Part of a small language model's weights.
Size: 8 layers, width 384, 2 heads of 128, vocabulary 2048, 13.5M parameters.
Architecture: LayerNorm before each block, learned positions, tied embeddings.
MLP neurons of a small language model. Each row is named by its layer, matrix (down: output weights) and neuron, and shows model dimensions 128-191. Each number is 50 + 12 x the weight over its row's rms, rounded and kept within 0 to 99.
After each neuron's rows, "fires before" lists the tokens most often just after its 100 highest values on Wikipedia text that the model never trained on.

L5.down1199:45 67 50 43 48 53 47 51 45 69 62 56 42 59 51 39 39 44 54 48 64 41 65 60 47 73 66 83 46 29 36 41 22 56 51 60 59 55 48 27 44 35 44 58 52 43 41 42 44 32 47 35 56 62 37 43 38 56 52 50 44 57 48 61
fires before: "8", ":", "9", "7", "200", " USA"

L5.down527:31 40 52 37 45 60 37 67 49 38 57 45 48 51 71 57 50 73 53 43 52 49 57 51 57 61 29 42 51 47 59 47 36 43 31 41 45 57 63 51 50 47 56 51 61 40 63 44 50 34 64 48 81 48 43 48 56 38 42 39 50 42 51 50
fires before: "\n", " "

L5.down398:41 61 36 53 74 58 40 57 53 59 66 54 33 50 43 53 52 38 57 40 49 49 58 49 43 42 53 54 47 40 54 59 39 37 75 55 51 62 52 54 54 54 40 64 44 62 50 52 37 43 60 56 54 54 34 59 41 39 52 52 55 55 39 62
fires before: "9", "7", "1", "5", "6"

L5.down1241:36 38 53 36 50 42 56 31 66 38 48 60 45 44 31 36 76 52 59 62 34 56 54 81 42 60 50 52 58 33 62 58 51 37 44 41 57 41 58 64 34 44 49 63 48 62 38 47 48 59 35 60 50 40 44 38 43 67 56 37 53 38 47 67
fires before: " |", "C", " USA", " N", "us"

L5.down1401:34 44 48 48 41 46 47 62 48 38 69 48 38 28 53 67 76 45 31 30 48 46 41 49 51 45 61 60 70 82 45 45 48 62 58 48 53 39 31 60 55 54 65 50 56 43 45 60 49 35 28 37 66 47 60 62 50 32 40 55 43 63 46 47
fires before: " |", "t", "ed", "us"

L5.down404:63 52 77 63 47 43 23 25 33 55 64 47 61 42 67 36 46 57 60 48 60 61 44 52 54 58 54 67 43 43 52 47 27 62 58 55 59 46 55 49 54 43 55 35 64 45 38 55 49 70 51 51 34 36 52 42 51 57 45 60 44 50 43 42
fires before: "|", "200", "20", "199", "2", "198"

L5.down1526:66 47 37 40 36 68 61 30 53 52 57 62 42 58 31 48 56 51 58 47 45 44 59 31 47 66 54 63 43 35 47 48 42 45 45 30 53 31 47 43 55 70 36 54 48 65 47 53 46 50 41 58 64 24 49 46 62 62 38 31 38 58 53 55
fires before: ")", ".", "°"

L5.down500:45 52 46 70 48 76 49 32 57 56 56 59 59 53 43 53 74 48 62 41 70 51 55 46 37 49 42 45 60 58 50 68 55 56 50 45 36 60 71 43 46 62 61 51 54 32 63 42 34 58 50 57 46 57 38 69 55 31 63 59 50 36 77 55
fires before: " |", " (", ")", "\n", "%"

L5.down1115:43 64 29 49 45 54 38 54 58 52 47 28 43 38 53 34 41 37 25 55 37 74 41 58 51 66 52 50 66 47 48 59 46 47 50 72 52 57 45 71 37 53 83 52 46 64 53 40 33 52 42 41 64 46 58 56 51 55 40 46 44 36 54 66
fires before: " that", " the", " to", "ed"

L5.down1434:44 61 54 45 47 53 47 58 54 32 54 52 35 48 47 50 24 54 47 61 43 51 37 39 58 78 47 38 47 70 39 64 44 33 35 49 72 50 25 35 22 54 44 57 42 62 41 64 40 46 69 62 56 26 47 38 47 42 51 52 65 40 43 59
fires before: ".", ")", " |", "ov", "/"

L5.down703:33 69 46 48 50 56 38 77 52 46 45 57 70 59 40 62 53 37 48 54 68 55 46 62 46 38 49 69 40 53 55 45 36 68 74 59 59 57 49 38 44 28 60 43 45 53 67 29 51 53 45 53 54 52 57 45 54 57 36 45 58 35 56 42
fires before: "\n", " player", "ask", "ument", ".", "er"

L5.down391:35 58 34 54 58 76 42 28 48 46 56 59 51 26 42 53 57 50 42 70 31 56 56 42 77 41 50 73 47 45 50 63 34 59 44 27 57 44 67 50 48 55 42 60 41 46 35 45 63 46 42 36 51 31 51 43 56 44 65 41 56 49 57 56
fires before: "\n", " and", " P", " but", " the", " "

L5.down46:58 36 76 36 48 47 52 64 35 45 30 42 78 41 42 65 73 26 66 45 61 38 73 50 47 65 62 41 42 44 57 36 49 39 50 54 44 55 67 31 49 57 64 50 46 55 60 42 39 53 38 58 53 84 60 49 65 35 47 68 67 41 49 60
fires before: " |", " the"

L5.down563:55 39 37 41 50 53 61 55 49 45 68 54 25 58 69 57 49 56 62 41 51 59 56 46 35 64 45 68 63 42 49 38 37 69 48 25 55 57 74 39 25 60 40 46 43 58 56 57 41 41 41 59 48 44 60 57 49 42 46 31 58 42 47 35
fires before: " |", " (", ".", "th", " –"